Part of a small language model's weights.
Training: 117M tokens, 14283 steps.
MLP neurons of a small language model. Each row is named by its layer, matrix (up: input weights) and neuron, and shows model dimensions 96-159. Each number is 128 + 24 x the weight over its row's rms, rounded and kept within 0 to 255.
After each neuron's rows, "fires in" lists the words (lower case) most often at its 100 highest values on Wikipedia text that the model never trained on.

L3.up663 [116 112 136 116 165 180 162 120  86 114 118 150 109 148 141 128  75 145 138 117 150 125 136 112 169 137 180 103 127 125 140 154  87 167  83 117 157 127 133 108 153 112 131 138 156 114 150 182 108 162 161  89 162 105 105 109 129 107 118 123 102 122 141 165]
fires in: "north", "south", "east", "northcote", "southwest", "west"

L4.up543 [100 115  84 129 151 179  90 120 105 139 111 148 102 114  63 155 122 152 128 137 138 180 102 112 112 129 165 136  76 130 168 162  97 152 151 114  83 138 156 144 108 132 146 144 144 152 154 120 117  86 170 105 122 120  90 140 105 100 132 161 134 154 157 150]
fires in: "such", "including", "with", "include", "like", "from"

L4.up348 [135 135 129 123 150 142 154 135 157 112 140 111 116 115 171 134 147 134 107 155  96 133 121 139 131 150  74 139 153  94 160 146 122 121 130 126 109 127 122 151  78 139 155  93 113 102  94 103 112 151 127 121 178 105 159 121 151 115 144 162 125 146 115 120]
fires in: "born", "died", "ft", "isbn", "decision"

L9.up585 [110 134 104 132 139 136  85  98 146 119 152 158  93 132 132 149 128 153 103 161  94 156 114  82 121 168 129 154 141 174 124  72 118 138 141 157  59 147 170 117 144 108 162  90 142 112 139  73 118 118 189 139 145 127 141  87 101 126 129 150 143 108 144 148]
fires in: "his", "and", "her", "distinguished", "dundee"

L9.up740 [139  74 152 190 112 130 132  75 106 139 143 137 111 160 127 126 139 148 129 163  94 159 119 131 159 141 120 140 122 147 116 101 132 130  92 153  95  90 156 126 154 144 124 140 151 150 134  83 155 127 153  97 140 165 124  88 117 115 127 170 110 108 126 104]
fires in: "was", "became", "went", "took", "as", "moved"

L4.up381 [164 128 113 119 143 132 169 109 135  78 132 147 142 162 137 142 114 137 147 158 108 142  94  88 163 123 133 126 110 113 157 119 148 131 192 144 109  95 149 121 106 152 125 138 104 124 154 149 137  87 177 120 123 155 115 118 131  79 104 191 107 111 151 141]
fires in: "from", "with", "i", "if"

L9.up64 [ 97 136 158 144 153 150 134 126 127 114 140 183 155 155 106 151 121  88 133 122 106 139 112 147  89 127 134 140 125 143 137  89 140 153  92 145 129 102 106 196 139 118 176 129 142 137 169 110 143 143 106 123 111 142 130 135 157 146 112 103  85 136 126 129]
fires in: "a", "aphasia"

L2.up118 [107 108 103 125 107 143 102 100 138 161  88 145 119 192  75 117 124 122  80 131 122 124 116 143 117 148 155 105 120 139 151 118 130 116 128 132  88 119 133 140 101  90 177 149 162 133 108 126 128 114  85 125 144 102 132 101 155 109 141  73 112 140 134 130]
fires in: "the"

L8.up155 [122 128 129 130 141 137 112 140 153 151 137 114 163 133  96 134 154 134 139 120 118 157 110 104 105 121 125 140 125 140 169 115 151 140 112 126 136 133 123 108 110 126 147 112 114 135 148 111 157 148  84  92 140 108 156 132 175 175 137 138 121 160 183 155]
fires in: "on", "born"

L9.up393 [121 137 155 143 127 141 119 138 187 148 123 145 145 138  98 102  91  93 122 158 143 107 145 165 111 130 121 107 111 111 151 137 131 145  95 149 152  81 130 107 177 113 169 136 165 156 135 109  86 116 114 128 119 201  98 130 128 122 107 156 119  87  98 126]
fires in: "one", "it", "two", "i"

L9.up640 [108 109 149 174 175 118 109 156 114 106  96 147 151 101 119 158 144 146  88 129 135 119 118 144  92 156 124 128 121 161 105 138 141 138  77 133 105 115 130 121 146 119 156 160 132 125 161  97 118 119 142 131 130 180 129  96 118 176 136 156 123  90 133 154]
fires in: "the", "of", "other", "these", "and"

L8.up769 [124 134 146 118 119 145 133 121 176 170 117 151  87 190  95 113 135 140 116 170 149 100 127  97 110 159 105 154 131 116 120 153  86 148 196  91 112 135 144 132 114 116 150 140 155 164 122 101 130 115 131 106 116 132 114 134 102 101 139 112 161 169 148 158]
fires in: "and", "with"

L8.up576 [119 135 151 136 109 155 112 137 135 140 115 158 135 104  83 123 125 119  86 186 114 139 133 103 134 127 122 138 107 106 200 129 126 128  94  97 141 161 132 128 113 110 152 137 111 122 148 111 117 124 105 119  93  96 130 138 132 140 161 155 105 127 176 128]
fires in: "on", "in", "to", "around"

L9.up183 [110 113 115 161 129 163 123 153  86 134 120 126 142 133  79 148 128 102  93 140 115 120 110 142 112  97 144 125 111 115 164 125 158 154  90 131 130 141 146 132 154  61 141 140 115 161 138 117 107 145 119 149 147 133 162 116 142 167 117  93 134  80 162 129]
fires in: "for", "of", "and"

L9.up950 [ 92 128  99 175 153 129 116 146  90 114 113 180 121 143 110 127 158 122 110 140 132 167 133 142 100 128 124 145  92  90 146 108 133 124  62  79 128 146 137 122 163 117 162 132 158 111 155 142 132 102 134 144 101 127 133 175 135 156 128 152 141 112 167 130]
fires in: "is", "be", "was", "compared"

L4.up213 [109 128 142 147 108 171 120  94 109 130 134 114 176 138  71 172 156 127 118 137 100 134  87 164  77 123 140 148 118 114 140 136 139 128 119 114 118 107 177 131 145 119 149 125 125 145 144 149 137 134 125  89 172  98 155 162 130 134 145 166  77  99 103 148]
fires in: "not", "notes", "them"

L2.up605 [114 115  66 172 196 112 110  85 136 119 139 105 120 126 147 153 159 123 107 124 110 128 120 115 120 131 159 130 122 158 120 134  86 178 123 128  92 125 148 117 166  78 137 127 157  94 111 114 116 143 133 140 123 160  92 136 109 123 151 103 131 116 131 116]
fires in: "his", "her"

L9.up673 [113 142 150 166 103 110 144 107 170 116 105 167 150 118  80 121  93 160 144 171 111 186 137 116 174 144 101 157  94 109 131 144 103 130 127 125 121 151 145  81  66 130 159 152 143 139 114 141  75 112 128 144 173 117 133 109 130 144 108 134 135 135 141 161]
fires in: "an"

L4.up774 [116 100 163 173 132 154 104 152  90 172 136 152 143 127  93 128 126 119 115 137 152 139  95 115 109 149 173 112 124 128 138 158 162 111 115 146 138 123 175 171 127 114 138 141 117 149 119 116 164 137  83 120 131 106 164 151 134 173 130 139  85 129 148 158]
fires in: "as", "by", "in", "to", "until"

L8.up914 [100 103  91 117 158 179 105 145 101 119 155 142 118 111 133 128 134 113 107 106  90 154  92  86  99 123 150 152 102 106 147 160 165 130 140 141  91 157 137 124 120 135 142 135 115 153 146 129 116  91 133 105 122 104 168 141 166 114 129 121 120  97 175 123]
fires in: "to", "born", "of"

L9.up837 [ 78 137 144 180 130 102 144 118 104 139 123 118 133 144 122 149 116 146 129 119 147 175 118 120 106 164 107  99 118 101 162 140 149 157 138  81  97 114 115 114  96 104 118 154 211 144 155  97  61 128 125  96 149 133 107 123 147 145 155 151 147 105 148 133]
fires in: "the"

L4.up549 [ 81  46  95 147 171 135 105 121 138 130  95 100 136 136 109 132 180 149 126 178 119 128 132 142 139 129 143 115 119 101 151 109 106 130 137 137  67  98 139 120 129  81 144 152 134 128 142 115 114 139 114 126  81 183 104  90 106 119 124 139 127 125  84 138]
fires in: "s", "the", "his", "its", "their", "her"

L3.up420 [114 112 125 155  79 111 156 101 144 105 120 157 165 126 104 146  97 114 141 169 128 185  98 117 145 120  92 140  62 126 114 117 112 153 115 121  90 105 144 110 105 127 162 158 159 166 100 131 122 158 148 157 158  92 119 151 116 133 129 149 145 131 177 144]
fires in: "an", "another", "anomic", "anion", "anisha"

L4.up714 [133 138 143 137 142 136 108 107  93 110 106 125 125 116  98 139 148 173 117 114 109 170 123 130 126 154 106 150 102 140 140 160 123 124 151 110 111 131 121 108 115 142 154 111 111  93 130 145  96 136 139 140 155  84 167 139 130 160 140 142 144 129 151 149]
fires in: "born", "died", "personal"

L8.up628 [115 151 136 136 146 151 110 126 198 161 123 128 159 130 107 144 145 173  97  82 117 144 110 162 119 135  98  99 151 148 108 105 124 137  89 144  82 115 138 192 105 102 154 122 141 121 156 122 167 159  91 135 152 166 116 159 118 153 127 151 119 114 124 149]
fires in: "a", "states", "turkish"

L9.up887 [123 115 155 135 119  96 148 131 143 111 132  96 121 136 107 171  90 100 113 198 141 183 127 115 138 155 157 135  91 113 163 135 178  99 117 165 107 111 140 122 124 157 175 142 137 100 130 106 100 149 140 164 158 158 129 114 129 126 136 150 145 113 149 144]
fires in: "an", "anomic"

L4.up362 [138 120 101 104 125 118  91  92  88 110  73  88 157 149 142 144 126 178 139 163 151 131 146 145  90 144 118 139 142 180 146  97 107 159 141  82 115 103 112 182 175 120 145 160 136  86 128 104  98 101 102 134 162 162 100 140 158 155 133 147 139 145 119 173]
fires in: "the", "second"

L2.up178 [126 121 102 114 128 168 109 124 126  95 133 138 146  99 112 143 173 156 117 103 110 140 134 185 109 135 150 169 125 132 144 148  94 138 172 125 105 123 143  96 154 127 126 113 151  77 145 139 163 113 201 123 132 170 107 162 120  97 127 131 106 111 164 158]
fires in: "more", "most", "some", "very", "many"

L8.up612 [135 120 150 164 166 143 105 156 131 168 127 174 115 101 110 137 129 106 158 118 123 106  85  85 123 116 109 102 120 133 148 101 148 135  91  89 162 126 146 122 104 150 163 178 127 169 129  96 102 107 126 121 113 123 133 158 119 135 130 115 131 169 166 139]
fires in: "at", "by", "after", "from", "under"

L8.up713 [ 88 113 132 179 123 151 107 161 119 156 138 167 135 113  71 153  98  63  99 128 125 100  77 143 125  83 112 111 122  97 167 151  92 134 100 106 132 105 146 148  94 117 140 195 125 150 134 138 131 105  86 128 146  93 140 147 138 119 151 157 101 128 184 146]
fires in: "of", "in", "for", "on"

L8.up94 [112 111 158 181 115  75 147  86 195 123 154 145 126 107 103 143 113 115 127 145 116 158 115 111 148 138  94 141  91  99 122 133 149 173 116 143 124 114 169 122 110 139 146 131 161 184 113 105 133 165 133 146 133 131 158 126 150 128 151 150 134 136 124 130]
fires in: "an", "another", "anomic"

L4.up828 [108  90 135 145 169 108  84  78 168 112 133 128 129 162  77 117 125 121 137 132 133 152 121 145 118 126 122 111 128 112 131  98 127 147 141 158  54 104 124 128 107 127 152 170 157 170 137 128 130 158 104  99 125 107 174 137 153 140 125 132 133 107 137 146]
fires in: "the", "his", "an", "s"

L8.up50 [107 103 164 175 136  98 120 144 115 153 138 130 160 155  80 141 129 152 111 138 137 154 124 150 104 142 146 139 110 110 111 166 144 137 129 142 111 104 119 122 133 135 142 138 122 148 128 121 117  90 161 104 102 158  98 164 130 139  87 152  74  91 147 121]
fires in: "the", "which", "its", "and"

L9.up396 [102  65 110 150 134  72 117 165 122 192 135 172 114 163 159 147 123 159 132 157 122 119  96 138 149 147 132  69 120 116 114 144 119 129 127 118 141 138 133 134 175 130 117 111 166 125 143 145  98 149 134  92  98 102 133 127 122  95 142 148 111 119 153 134]
fires in: "of", "in", "received", "finishing", "were", "was"

L4.up884 [103 114 133 136 129 120 111  70 187 155 129 123 102 179 135 151 141 122 100 156 129 125 118 127 120  85 130 146 130 146 149 165 104 111 113 168 135 124 142 105 149 130 123 135 141 118 118 108 103 113 135 111  76 126 147 163 151 105 142 105 122 107 110 126]
fires in: "there", "it", "you", "i", "therefore"

L2.up880 [113  79 139 131 156 159  74 146 149 180 123 159 120 155  99 133 102  94 121 160  86 140  75 132 134 126 153 114  74 101 187 123 127 125 117 110 111 111 132 151 130 115 178 153 155 147 136 122 136 114 112 123 100 141 133 173 150 112 136 145 131  94 126 150]
fires in: "to", "of", "with", "in"

L4.up888 [156 115 126 123 149 167 137 143 107 102 113 128 115 123 133 133 132 118 108 115 127 110 112 144 135 144 128 106  88 150  93 109 132 110 134 117  80 116 182 191  74 114 138 138 112 113 135 133 179 104 138 179 112 132 122 109 133 187 122 144 128 143 121 130]
fires in: "as", "former"

L3.up154 [118 149 168 148 111 134 158 123 213 197 149 128 149 110  83 120 117 145 133 110 105 123 125  95 160  93 163 119 142 106 130 137  93 150 159 115 138 140 146 111 130 116 119 129 133 160  92 107 197  89  95 130 118  84  95 146 164 162 129  54 118 156 175 135]
fires in: "on"

L2.up828 [109 118 157 116 122 140  94 112 115 178 118 105  91 105  66 133 133 169 136 156 126 153 111 128 122 180 116 151 126  84 150 178 119  87 152 110 118 120 160 128 139 121 124 167 133 116 147 120 123  88 139 131 158 104 174 149 130 166 137 159 162 105 127 115]
fires in: "early", "while", "based", "died", "featured"

L4.up500 [101  99 122 146 173 121  83 100 119 147 145 125 109 171  94 151 166 114 118 180 112 143 121 140  95 159 117 154  90  94 158 140 134 156 101 145  83 143 140 134 112  86 126 143 161 149 138 105 124 120 118 142  91 173 148 114 141 102 130 135  83 136 135 145]
fires in: "its", "his", "s", "their"

L9.up430 [ 84 104 113 174  86 116  57 158 101 117 129 178 148 107 114 101  93 125 115 124 121 118 119  93 142 120 138 152 135 109 144 133 121 135  90 114 168 119 127 155 157 118 133 162 147 150 133 118 116 158 144 114  99 137 124 133 133 136 146 168 100 109 174 146]
fires in: "in"

L4.up767 [102 109 159 139 118 155 114 133  88 167 135 182 152 167 132 127 111 146 137 111 130 115 142 102 163 133 162 130 120 102 119 133  86 174 109 123 106 173 150 137 170 124 124 123 168 145 148 130  69 149 128  93 150 112 107 150 127 130 130 128  92 159 141 180]
fires in: "south", "west", "north", "southwest"

L8.up619 [111  97 151 114 118 126 130 108 134 143  90 165 124 157  83 123 146 114  74 142  92  90 142 127 108 153 109 167  91 147 179  91 132 134 150  78 106 176 172 168 144 108 120 149 135 145 119 127 120  90 105 127  80 125  81 136 120  76 141 123 145 163 198 171]
fires in: "has", "had", "have", "and"

L4.up263 [120 103 138 150 144 129 107 112 132 153 135 149 127 188 114 119 159 147 118 153 106 161 134 156 130 143 125 125 121 122 133 141 101 141 107  82  99  96 131 124 145  98 186 132 134 129 115 112 123 144 104 137  99 123 144 128 143 104 128 127  75 148 135 123]
fires in: "a", "the"

L9.up403 [121 137 174 172 133  64 103 107 125 119 115 155 166 139 136 139 111 140 136 152 125 176 124 157 147 126 153 109  90  64 121 149 119 130 113 174 116 109 154 115  91 143 163 118 140 133  95 111 113 127 179 116 149 117 122 141 135 117 130 175 135 139 101 103]
fires in: "an"

L9.up392 [105  86 139 155 175 102 106  91 158 146 133 123 123 170 106 107 156 131  84 130 128 141 135 130 129 145 146  77 117 116 120 141 114 154 121 165 129  92 148 149 132 124 152 124 175 155 122 111 143 120 111 115 138 141 123 126 159 110 149 127 146 136 131 118]
fires in: "s", "his", "the", "a", "their"

L2.up337 [129 139 158 130 131 111 127 130 129 122 132 134 114 109 155 146 139 173 128  96 125 184 112 142 116 152  83 131 134 136 130 138 130  95 146  93 117 144 123 134 133 133 155 128 118  99 173  78 128  90 120 132 173 123 115 135 136 162 123 162 124  78 129 151]
fires in: "at", "ft", "was", "mi", "as", "second"

L4.up9 [115 124 178 150 101 130  93 113 186 105 148 127 172 141 136 129 191 138 114 108 106 153 127 152 116 134 117 166 117 139 115 122 133 127 112  69 161 123 146 118 151  76 131 116 146 183 111 118 117  73 121 174 152 127 120 131 131 110 138 157  76 150 122 143]
fires in: "years", "life", "age", "party", "majority"

L9.up543 [118  90 106 155 158 149 114 164 135 136 106 166 118 131  83 142 120 141 126 115 121 138  84  96 125 115 111  89 116 118 137  99 144 170 107 115 165 134 148 166 124 118 148 135 125 135 171  71 141 116  99 163 150 139 122 128 141 161 127 106 119 139 191 124]
fires in: "by", "with", "under", "for", "after"

L8.up30 [ 97  88 166 157 116 117  96 103 147 121 140 161 104 152 128  99 173 127  97 149  84 133  98 133 121 140 147 106 108 128 129 134 143 188 121 113 100 107 174 128 144 113 190 123 172 163 136  92 164  93 168 127  77 148 146 108 130 141 128 117 123 129 149 139]
fires in: "a", "aon", "awards"

L8.up840 [155 123 123 148 113 157 171 138 173 125  99 119 108 145 100 159 137 136 114 133 115 121 127 146 139 138 150  86  64 159 109 144  97 148 143 126 145  95 193 181  98  80 130 109 126 169 113 115 163 111 115 153 143 127 137 139 118 153 121 152  67 163 112 125]
fires in: "as", "was", "is"

L3.up32 [ 91 114 128 126 109 155  68 147 101  97  93 118 106 159 108 126 116 158 138 160 129 152 134 119 108 128  92 133 149 126 126 128 118 129 152 107 120 108 134 145 181 132 185 124 122 115 122 110  93  63 175 113 143 185 135 133 177 154 149 140 116 100 122 165]
fires in: "the", "from", "in", "of", "cingulatus"

L9.up659 [119 121 113 113 107 155 143  78 139 117 129 124 155 148  96 148 117 136 124 115 139 184 122 148 100 136 132  71 105 147 119  97 149 139 143 144  97  81 137 141 114 125 127 158 162 138 155 124 110 135 123 115 124 166 102 145 164 126 110 129  87 138 153 144]
fires in: "the", "1970s", "1990s", "theatre"

L9.up689 [100  88 123 146 149 132  95 146 118 114 149  94 143 104 101 198 132 106 124 153 127 134 105 119 141 124 121 107 116 123 115 145 143 183 110 122 125 106 137 125 130 140 153 160 150 117 157 147 158 101 184 142 122 102 116 156 120 125 121 145  94  89 140 171]
fires in: "as", "or", "of", "is"

L4.up762 [138 138 174 150 130 167 126  90  89 140 123 146  76  78  99 144  93 151 120 166 131 121 122 130  92 151 112 132 111  74 101 160 157  88 126 127 108  95 142 148 107 146 150 126 115 101 136 113 127 156 131 111 174 126 152 149 149 139 110 176 124 104  96 131]
fires in: "released", "moved", "worked", "located", "announced", "airport"

L8.up372 [117 117 103 129 163 123 112 163 136 214 153 186  89 118  97 126 129 150 134 141 143 161 129 107 156 135 128 118 110 121 147 121  50 152  92 116 102 117  98 143 144 132 150 114 156 107 124 106 133 117 113 118 101 132 131 141 118 116 128 122  84 128 171 144]
fires in: "at", "from", "out", "in", "over"

L2.up84 [ 91  95 159 118 166 141  91 132 121 160 123 138  96 174  82 135 140 124 122 134  90 121 106 138 109 133 131 143 116 126 153 102 131 140  92  91 127 108 139 130 131  96 181 130 181 129 131  88 120 143 109 147  97 162 123 130 148 118 137 107  72 136 136 137]
fires in: "a", "the"

L2.up726 [170 130 140 139 116 148 151 133 116 136 145 106  90 148 184 105 131 136 140 170 118 131  94 130 148 123 128 141  98 130 126 141 130 123 127 127 122 117 147 161 125 134 127 115 130 122 168 115 136 108 116 161 156 146 106  98 136 176 112 135 174 116 165 127]
fires in: "was", "were", "with", "became", "against"

L2.up891 [135 136 120 134 138 113 134  94 118 147 135 167 158 118  81 141 184 184  95  73 107 114 115 120 116 143 144 139 141 117 146 145 122 149 129 143 123 124 145 115  61 105 119 155 132 171 135 133 104 148 146 150 153 139 159 113 128 141 140 161 123 140 114 135]
fires in: "born", "life", "s", "personal", "place", "family"

L9.up81 [122 141 119 141 130  88 104 161 136 137 141 149 144 155 109  75 135 135 144 151 109 177 110 137 145 168 121 124  64 123 133 114 132 170 101  99  93  90 123 185 117 108 146 119 108 132 132 130 136  63 123 156 140 157 167 144 107 161 144 172  92 123 172 138]
fires in: "by", "life", "of", "career", "named", "with"

L2.up419 [158 141 120 135 129 114 171 161  93 124 107  79  64 132 138 126 124 136 161 148 118 128 127 116 100 116 121 100 141 142 137 141 127 177 137 128 151  78 115 116 114 119 144 133 129 142 134 154 147  93 106 141 163 144 106  48 116 129 127 101 111 153 156 145]
fires in: "david", "george", "robert", "john", "james", "william"

L3.up440 [126 125  70 122 165 153  76  79 179 163 154 125  98 153 100 123  98 138  99 119 119 103 146 140 133 145 189  93 122 162 111 107 124 125 181 180 126 133 128 142 139 101 122 139 150 114 117 134 131 168 119 106 144 122 123  64 155 126 131 113 140 120 126 128]
fires in: "his", "their", "her"

L9.up131 [142  85  80 154 128 129 111 166 113 107 147 134 135 156 140 118 121  95 166 129 110  89 124 108  76 125 121 138 117 145 124 125 166 146  93 137 142  99 157 170 151 115 139 116 131 154 112 109 102 129 113 154  96 142 116 130 172 142 131 112 128 102 184 149]
fires in: "for", "after", "in", "former", "to", "with"

L8.up259 [142 121 125 167  89 109 144 123 164 113  89 103 137 143 109 189 118 156 131 138 123 118 121 148 119 121 128  96  72 132 119 137 106 143 154 135 155 101 173 108 127  64 175 144 131 146 144 148 153  95  95 166 147 125 114 160 128 128 128 155  94 162  83 134]
fires in: "is", "was", "dennison", "democrats", "antennas"

L8.up247 [131 108  80 151 165 136 137 143 112 140 132 105 120 140 122 181 142 170 135 114 129 133 133 129 135 164 134  84 152 125 170 126 133 165 136 137 113 162  95 154  98  90 135 189 117 136 167 149 142 112 102 117  89 136  75 130 132 158 124 142  99 115 114 122]
fires in: "for", "in", "of", "the"

L8.up564 [ 76 100  97 160 139 128  90 121 127 109 137 154 153 141 124 114 138 142 126 155 123 146 152 131 123 153 135 130 112 109 128 111 141 180 147 109 140 149 113 121 106 117 136 153 182 147 112 141 106 109 143 150 147 126  76 124 139 148 145 132 148 118 153 189]
fires in: "is", "an", "the"

L4.up682 [144 121 115 154  98 118 103 140 145 127 136 123 133 119 141 143 171 165  88  79 121  87 105 196 146 124 158 158 116 148 139 150  90 149 142 114 155  99 154  99 150 112 142 111 146 100 110 141 147  72 164  94 140 140  88 127 129 129 119 172 105 143 160 129]
fires in: "more", "other", "most"

L4.up564 [118 104 120 117 171 134 108 106 114 116 155  91 135 121  84 125 125 111 103 139 128 124 109 113 105 113 115 144  93 105 151  80 128 157 138 152 112  90 165 116 117  96 145 145 135 169 120  95 148 158 129 157  87 132 132 144 138  90 132 120 110 155 141 133]
fires in: "with", "s", "by", "her", "other"

L8.up591 [110 134 169 129  81 148 118 104 135 210 139 152 126 138 151 102 108 125 146 147 128 165 133 108 100 173 115 131 120 123 150 135  85 145 168 108  91 128 164 125 144 118 164 133 138 113 129 160 156  91 119 122  91 143 121 146 108 145 125 158 128 104 157 116]
fires in: "was", "is", "the", "number"

L4.up911 [ 63  77 110 161 115 121 112 155 110 141 144 159 124 157 133 144 104 132 125 145 120  85 114 118 135 105 162  48 129 118  98 115 145 152 186 168 119 128 136 128 126 101 125 137 120 174 133 132 143 121  73 109 137 110 152 147 147 164 118 110  84 117 161 140]
fires in: "of"

L2.up829 [125 133 140 157 192  95 163 133  78 149 102  92 136 162 151 138 107 136 128 135 130 131 117 141 105 120 121 111 119 164 150 142 122 134 129 168 155  85 132 151 128 134 149 137 129 135 177 147 162  97 142 100 179 157 115  57 133 106 132  95 100 114 125 112]
fires in: "david", "william", "michael", "robert", "john", "mike"

L8.up892 [147  95 109 116 162 154  94 144 132 134 178 127 148 109 102 110 113 125  98 114  89 172 129 114 114 161 132 127  95 143 175 131 146 130 124 101  78 156 128 135  83 139 129 129 121  92 118 165 114  86 132 145 116 138 176 119 163 124 157 159 126  86 152 138]
fires in: "to"

L8.up404 [115 112 165 129 147 122 118 122 109 140 157 198 110 112  85 143 145 142 124 177 112 122 119 104 116 155 115 129 120 126 133 148 122 129 102 124 129  85 153 142 122 110 189 119 142 136 142  91 178 110 162 127 119 128 143 119 140 147 127  91  86 171 134 117]
fires in: "a"

L8.up480 [141 116 165 133 166 125 107 100 130 132 159 151  94 146  90 124 150 159 110 204 146  85 113 102 116 132 127 120  98 141 169 150  85 142 143  78 165  85 141 134  99 138 134 115 153 162 126  66 151  92 117 127  88 148 138  97 126 117 125 205 116 133 154 120]
fires in: "had", "has", "was", "made", "are"

L9.up194 [119 146 123 162 140 109  96 147 126 138  90 168 121 123 144 164  89  93 125 111 137 110  85 156 121  93 130  87 102 148  93 142  92 169 133  92 157  78 124 115 148 153 138 109 128 169 101 170 142 127 164 104 131  98 149 169 132 125 122 134 109 105 174 133]
fires in: "as", "in", "at", "is", "on"

L8.up663 [105 110 110 120 130 101 131 165 165 140 101  90 111 200 130 134 112 101  96 100 138 131 122  98 148 148 159  82 112 158 154 102 147 148 115 148 119 110 142 164 108 106 127 133 120 118 131 167 100 177 116 112 139 115 116  98 127 149 132 122 109 121 113 142]
fires in: "the", "by", "of", "in", "and", "at"

L9.up532 [105 106 137 148 123 120  95 150 129 139 127 145 131 153 116 143 152 146 110 186 123 118 136  93  83 142 105 135 128 115 138 133 157 166 137 137 108 145 143 140 153  99 132 107 179 165 149  93 169  92 118 104 110 154  95 116 154 128 128 126 139 174 127 134]
fires in: "a", "with"

L9.up742 [ 76  81 155 162 106  65 138  89 100 135 154 143 146 138 125 155 143 112 125 119 121 146  90 117 121  86 105 134  77  97 177 110 117 127 120 115 126 108 150 133 171 104 153 128 135 112 119 108 145 100 138 123  78 156 174 156 106 124 144 166 145 102 143 136]
fires in: "was", "is", "were", "are", "must"

L9.up99 [123 104 136 171 152 126 108 131 165 141 146 122 129 162  90 164 110 145 151 164  67 107 147 144 141 119 152 139 115 156 105 137  98 163 151 156 123 139 140 141 150  98 117 115 125 138 118 149 157 145 160 160 137 157 121 110 125 161 118 131 112 133 169 136]
fires in: "he", "his", "and", "her", "she"

L4.up609 [ 98  99 169 115 137 155  97 127 102 118 147 131 147 150 136 143 153 121 126 121 132 117  91 138  91 159 145 133  99  93 131 136 142 151  88 171  63 109 147 150 115 109 151 124 129 119 174 110 132 142 112 133 121 149 117 130 142 132 124 165 100 130 114 129]
fires in: "a"